Weights of a small transformer language model.
Size: 13 layers, MLP 640 SwiGLU, vocabulary 2048.
Architecture: RMSNorm before each block, rotary positions, no biases in attention or MLP, capped logits.
Training: a variant of Muon for these matrices, 6514 steps.
MLP neurons of a small language model. Each row is named by its layer, matrix (gate and up: input weights) and neuron, and shows model dimensions 16-271. Each number is 128 + 24 x the weight over its row's rms, rounded and kept within 0 to 255. Numbers have three digits each. A neuron's up and down rows have the sign that makes its largest values positive.
Before each neuron's rows, "fires after" lists the tokens most often just before its 100 highest values on Wikipedia text that the model never trained on.

fires after: " C", " H", " b", " B", " c"
L2.gate480:100105138118167055133095151107182125120136136107136073152118122133111135114105120089107105120088152123127128136084132076116143140119145097127121113147095122136124104186084112124145137127109122084104123123148151110132138137120115134130078136125111129148145110090137090133088148131146096138148129154149153124132095159113142117104114145153125157122139126127136118127147187158173146109148127113152141159122078111140145114121099128095154138133111092135153152107109140169140139135154143108103153155138151063118181102138183162148129144107117141133138121098105112129148142132127133132157156145126141135108157176108143122141126163146142120111135113137135083165135108147120123135136158149089137153136172145136117144100121099135135134115111120201071086163138110111113085091099129
L2.up480:140094111124119111161095126100135156090112116156120130160134111139114123076130135126141126119092112126121150121162196099137136130088142080147106091163121085145183125109163147150114101075123131113106149149146140132120111133124139118151118134170111132150104097120135110139130165094131086119098129133167121145131079165103158079102126135163136098143178153132138152144120138177194134126123135100145098107125090075120141092133102141115098129117175081117209137110130168132132140176149161112099135131109102136114069136122133108109129102126150128131097110141113117142132136136111123130125098145111144113135099124136162132156105143141115131096143132118121106143149104140106141111138128136106155094127078158160123119116122099112133082108138117167106124148148128130172113127118153

fires after: " f", " Sup", " H", " p", " J", " the"
L3.gate369:115128074169108151146094125136154139133102158129126138167112135133197155120151138183177103162090126123119114148135152100112112136158134084125150135128160194130128135133103123126167097105112134094189139107133118140102123182095126122140128099112167121114120161128147144106116151142124160145129109142152128127122115112156123128134111145113147184099112153132113178131139174123099151154080137157091116097138107138156155132107088138126104109140118162197154139144104118094119088118134140163113131142151145141122141137132130089104109104111108154100098138146088129133123150192133124104126128114097124126108134128147119130153134102136095113095147074143141107142170113115126123107097115093169107183130149113096158135090100118156145135133131151088143123110141133106136096120108114
L3.up369:099122097160088094118101142136138127176126150147139115111148137144123117098148163176145128138104088171137104125122111095122096105132184102129165110120128125169142172133166137123136143111135116077157121139089150116110125148108099101130147123107154112131098121137120117108141129168149139129149099136156093112115159154146123104110129131116136194109129110094126158170083119076130146128103143120158164100084072144157118113133089095120136092113172140121178150147090156140141108138112135111167117131136144116122146142129143096132156161116175127133149142144099103059126151149134094122137106104147094088101139177086140128103115111137091131113143107102152149129139144149145105119140112109145114149106166104133133106113089123159120121139152123088133139115107121158085104118146135

fires after: " L", " S", "s", "S", "z", "ie"
L2.gate556:115153123131118110136161166125125128114128134092126138136138125154070149100142178154137136109097120195143134131103109131131149124117081162088151131109137113129113102095136128137101126156130069123121126175120112114083092141128138108106124104159115115123118134091135146152159122183129118129140101107163105101134158089105072134120121147154147128198108157054163068140138106189130107070144149128116087090136145142143134169104174121186159152096166089113105151127112120148112129147124130115140112148137140075066121109135118147192119118152167120120102104163163143132114118118139153109129135135126166114120103101161153141125125155155116122138121168133147123125134157090158132136121103091132161153141135130124140107101090152104111130113134109120127093163146129132152099090107170
L2.up556:152166150116147128131106137117122111115143123138143126137129115120128196095143151149095144103105123153144134116113116106089156144153130147130116134136118138139132103106128109107064110160139082086116176141154099105123087129056123119102127119133106154098147147124126139102150129164144106136142130119162089118113108100118077146115111162108156146105111154110149102107161085147121103079161146118128135127125129155137116133110181101176123134099139083145087102099093112121140171120141172114127151123130142089075119104126079134152093128133178116099134167165172166106147045113132159128146110132103130142096079069142140119120100147094063171159115144140110126130126151122131134113118130084113139153156111138156133120144114147127125146112116132153122152110123121114160116102133138

fires after: " H", " h", " att", " J", "H", "j"
L2.gate261:076104091161113139150137126145146132077109142129122117132132130130130120099122107118130093141111156118138155142101142089154134127144099111122178097126068179105123170133121148102137096100136094143122121151117165119110115150117123142137127090076133131125127134126102124118127133094133128145135124096177119131150121134131124131115044110105130150156102136040153158135115125095119104112122139140142166102101164153134089109123132103158130097140121127163120148135127181096171151150152142130183127123123118143095130146123107133135155147101145119109103161164103154106140120131129078096132098140113069131122161146107157146129152109144132125141176144091133123130142095117128133147112133105175129152126112070138116136138108165119134184094134145167163128091128102150126107114123141
L2.up261:119075061175139106116153139118116120132124152119122141174129152126123170096144127131130125115130116125156108126101145170125117158114101128104127109172072133083118122121093120108139112090122090125155157153131150142123116109124155128160105121121149162126107150141123146096140102156155087128148156110109108158143124135130096132132100130117113103123119146056138129121103111135130112152120106098146120122154126117103063169147116112144081100148107160131159144148166170134149128087090158140146133108102146165097125097126180124156131104130092125120104173121149110121125146074163101080144110169130125147140147144102127114147116122135128149147124130181123142120122116082157137116119117114176121114141128078128119131140123153137135143133108114139115125131108165127111090135091128

fires after: " K", " W", " C", "B", " H", " b"
L8.gate451:132144166139081138115175160129165163119141154125101123182134142124135136116118118128077119146111125162120135128147128059083102127135165115157133116145114136099118080117131114123093109099102114151148130101085109135109120097109115133160099127125148152125120086082159122134134155106120145097133136151124137154150126118115111128139156098126150139113163132105110127167170123195128140147130179112150109158124118140163187153146094137083119088117101105159120143128130144148096058137122115111081181108112088083148096143061136175101141126154165137157104133139106136131161158128116165150129141110163129122085140076149107104111158141130122145101151141136129168122167117124139196153119109148111118135107135139128094121141122140173112110102164130152140102119148148110171126138144129
L8.up451:132102152143092095120137134141139178139181134142106110134109099112132160159080086151121089074130196110160134107147196125125125141134143125119156083145109147113149113134103121098120128139105126140111152144099140115173156128111092086094137144139163129114140089112141106148110177114112110117113133107178121087143098130105153128108110134103184090164118128109090142189110143141140113168137147106101142153094162141161133133119122100113157113145148095110162108117135145106115134123127149185133104134095119133126115120122095108096119109127134152163158130087122089113129098149121161141171103112120134141155130104126150124128159141126121110149145145165116122118152129130108130111118149082123119124175125115087095117097112082117122113130145136111162089084174126095107120091156118

fires after: " J", " m", " k", " H"
L2.gate208:148132097163116113157122156131152134072128169127104090102109162136106113126146128124106115135130154105141134111136101126141114092134142097165170139156123161139171135154124166142100132066127097136120095157115153106134075146126140143125114131136138129166118126132139163124129110112118137154154118075164105118137092097157084099133120102138153101144132115133133079152112132157153152122123095097105127129120084168129161165125127126076150074146086146139132126154126107090176095089140103127094143164119172155123103164104107152121132117166155074111103118124116119100153132124141113142084113095147151166077111112141135126120113134142089120118128131148104120162156073146132117187143145113138098178174148120146127107122107124149131151115088110126138163119133100086149077113076105
L2.up208:129127127138121122127104154117089126121131106143142128105127129130170146070129098093114125149110116094133136160149109116131135170111159111205150129102084118168124136143167165142130117163108125137140082130132159146097104153146135142104110120165170146180125097095132123140122109131099159155147101100142101126137128129184048113160130121126113107123130152090133094138095129158177121148146103103108139120082107138114162145162163143056162115135165118115133134132100128136137127131100103089092147131127130114135121143135095151137116125127149095108094097121128151116155155120130111119126117094076139107137162116085109118129147133118143144174131133152126099144110108121130129138134102116126110128152121158148151094133125116133153121188091109103095144091120153167155142125134128

fires after: " C", " D", " Sup", " c", " S", "amp"
L3.gate128:104153087075163144101118123119140133098111120130133135100115132092142119118153101101153084120101137142124136175090147110109120131124121136139132123127142106128147134161118109119142070176101160105130153126091133151122098131122153128088099201152131096125111114114073147145130119096146150143136124173113110114118118128173163140157143143126083183112106103109118109159141157136135120126157096124201124141143155138125125094114130098155173119147157166168117148120151134119110128117128140157105124134134085130120119155083138155188092124111148130111142124136126160179132146119153099149134123137166101129117176154128113125175081185152145106119132114101123112097108155128106151151181121111124122128109160130148118107137119092115170116128125147162089151144100107129132133127158132
L3.up128:144095079116092098127135148144134108138131129139119112124102159105169133125159155095110078116119125200111147088124136066097112155112100138142179128130103128130102098148118115172120152129088142100096145187156146161107091146109121155117130109121144141109119123095130104151127128103146131111149167135167139185155104155141166087115139146151150135143086152117147103145154129149105108112107108094108128133127071112129140135131100154104142165082137130115142153094101158122134091124156145120104132136158146128133132158110166103145136099113151155140111118103113094131186104161144132103117133138142107123091079143126124104120147114163101117088130136137137124139142091149106098142131090121119166146112176123121116118163155123116160146133146118166119107110160121099178142143123144

fires after: "ly", " ty", "am", "y", "ub", " dis"
L5.gate547:073159114154140148127125086118142146149107126125176153129170118130115116123163099101116128121133078151118141125119163108133131118126130096110126112111077127162137138141180096114099167108179128183075116124119135131081120119152107145145125156101063122115119140107103097123105136137152082119144106096123101163119114151145137126152135130118103141116117090133151119126158111126108135130119152178119138131132118139085141142114093173201151114128153142137132145136080104127158116142087160147146167149149109158133123049128120103164136140083143139133148096115110154123090103127154117152093124124146148088132110077121150136157126117149173126111154082161137118087127154153121152117134105160116141102120117122151090159145111104111083122142129152095106171097092121155142123131126157
L5.up547:101174119130122115157077112118124070128117140103138101134120135140138134118145128135170129095143143153102140118136137138106152135095113182101136138095138127136083123107140175138070123099147113156111120146117105098129120106132132104159118147161158149121116137131107178129168165122151146121117139134075126138137105124105128119107121156152162111097137150148152137115147151089148135136128161105179106153123165077119095098129147145156133085155165150110103161096155129134128117086112124162104156104113113102161070166106150120161149125142117117123121182087179117110144147113159109122103099152119101108117121107143104190131153141126120174144150105136147111151115133119174117150112105152112134119090127120178099113076121145108153131108137094106089109095110148145109157132137153

fires after: " |", " S", "e", "s"
L3.gate156:189119135136121132121130123144129162138128141080128194162139131095140100146164111111117117108124125117152106105088145088124111126107124136108119192111120105117145134154131103161144109122103108149185113121081125110104142151163181119160175112110137193133161140107107129149121103153107097144119097115154145105152105096132104115150126156134117122148129153110118109167131129139144126147128163114092154128187119081156137113131126100149122122122156075140127118119084111169154147091139159172105154168188134100120166121134145147195103131135140122101140149138135129163101117159159153147116140148111168150122104150136155139144113132142102128128144163095149126098189133151087105094126103084101113116163135093075154115126133103150114152126136112111090120065138153135125160120125143
L3.up156:135177128114133102098130144145166136148125091117108088133140129179142148184119133125118133068123133140155125130116154156138150144083095121101106124153124121118135150115132148119155132139097108123144103131130110099087103098098130106130119113156097144110091150152161131150143149086155156124116141126113111103131131150150075146122127174109108145140107147108158108109106161080105089152138145144132107101108133102110109132122115053086135095138104147091154116154100178125154113184100118107135123129114086125101109159141166107131148131122156103136113166140115143137147126082124113148111143166159092093150101097177144114167165154107063154103137126129108110116156157167134158125165109152089136161101106132130131121149123109101168148114109120145115117137116130113163111152146185

fires after: " g", " R", " B", " r", " D", " b"
L2.gate171:157160134109094153153152063130120160128112122151117113123084102097139130072089144129157134134119104135105162112173128131119165107133118111137099101143140161118111122114138109131136144128100091116103125130109128097130121139105093115132109111152160140139115107116122120119121138135111135079130105133131152100129129136105114097077121134145123159115147124142135122171150085131100115108171155106122121128200149159154105137131123084110081092163118117115146148125133113115124132099128176153098115121081137140159118085133147125114142157097112100140145130147134117170130143176133128112115105110116104115129105147048119119155112111114172111133140108111142164144079075096118125147147136154093152176169150155102131144108122129107140137164120139158158153114142097106115125127149068
L2.up171:168144110172122121123149110128093126090117102097118166192132123163123114091125127101141133173094134143095090124161118147125166158088110133146140125123118111118132154120113153159130147130112139110120109102079101114152128137144082104170130133123124153142143129127128133118114104120124118077158131124180161117095111130093102123092149154121135123092177126125145128146152166137118107137106122084116133141159134148149083156100117135154100171151121148135115141137140143122154167080087117118140090160099157148122139090127142158159133143106124121127164126144135092154107131134135107146124156122115110093102074137096135115105120126151143092134081104102221102118116123158127098138090108121094113128109098184108127176122100122154152167152116094153159143155104109142089106117098133

fires after: " D", " T", " R", "D", " Eng", " G"
L2.gate150:156108167142078123157179073051117133096135194148084120149147127129142122122142116146143099145120101106123123096129146189124135150108149129147147095134139143126123121154143114137124150086115167150137099088154150141126111129133109082143094135152124103165101166124120142129091130065083119103094124101121145162127096094102156098092093119148145168147136091139093099137128097154141121158166120130133166124131130108118138155142143142134130129157126125099112103097163125096140142154118129151150149187112138115111109119133128112138124087150111094157144146098120127144118117160112096136114138125115096122113138113100116099140127143177095110174108138101102126121127117085101121128152135186155105126181093135121084130109152095151142144150116125186097115167125123126129120131149089
L2.up150:135085072122121137122104134150116108139108116078129133128143120133126145127104107127116165172108121123155095138126142160128135116120171119138109144144115110105157133119104134112136143127122137111143110128141103145118115158088116092155126142102162155062151077128112115130119116170129110127161111108097129144131169160094143175140178149106129169142140176151083169131130145068104097124139116158146135122104112130189150166097086125116102098113159111127111126134127120153152156114106133148161072110148125145102156087144124125128089136108099129152139061122152148125163111135118162120123139110145132111148121147139102081085104171148099110159116136124147153093067109093111138126119142153091128104106125147118086179132131154137086104160127113151120129166168092118115134101131183

fires after: " b", " B", " stud", "emb", "ec", " par"
L2.gate159:182137120108152078094113141172138175118095121122120076166114132145145096137111123116139154133129106159127116152080141140147165102121124106088127134093073109116129111172154153180149159099147098100140134175130107130136145129153106121125122136132166111126147114126109124104132124121127075147092124136131081150119120121149127110155144142115115124125154190121149099116128169134117127106154129115129120121129178142130141137154133154139133147121107142131122149118140148133146119116178107141135174100119166117150181109112186087128152155120135111157139127117078153130140123180118146152139112139109106131160132155121134076138109128145143093140129102093164125145101114096189149135132133087123093134164146116124135109154101140125126133132082107152136145101169177184144110104162090
L2.up159:153137131146160088161096147156139137106074139124136131181097119149119083112125105121145135135106132127098079142140104119111153144117091127116147119171086076157134140148124139162127148089148109128146104156169109163135150118153114138123133160104120110146131145115155102108101135100125128094090141125125121174117109135136159085125134082097115125110167223128156119124133128124165151123146109163107110137105180096141149163117099180145167137137082152120097141118149146128119119093122117132119153117102133144145108120132160100133113140136136128098156092133099129124128119157126138151154122129132107151159125118105084069117144127103113174139121119147111152149125072123158139178153170119130101133140112135116114122163107123114114136140116147139141143076161115144123130139155116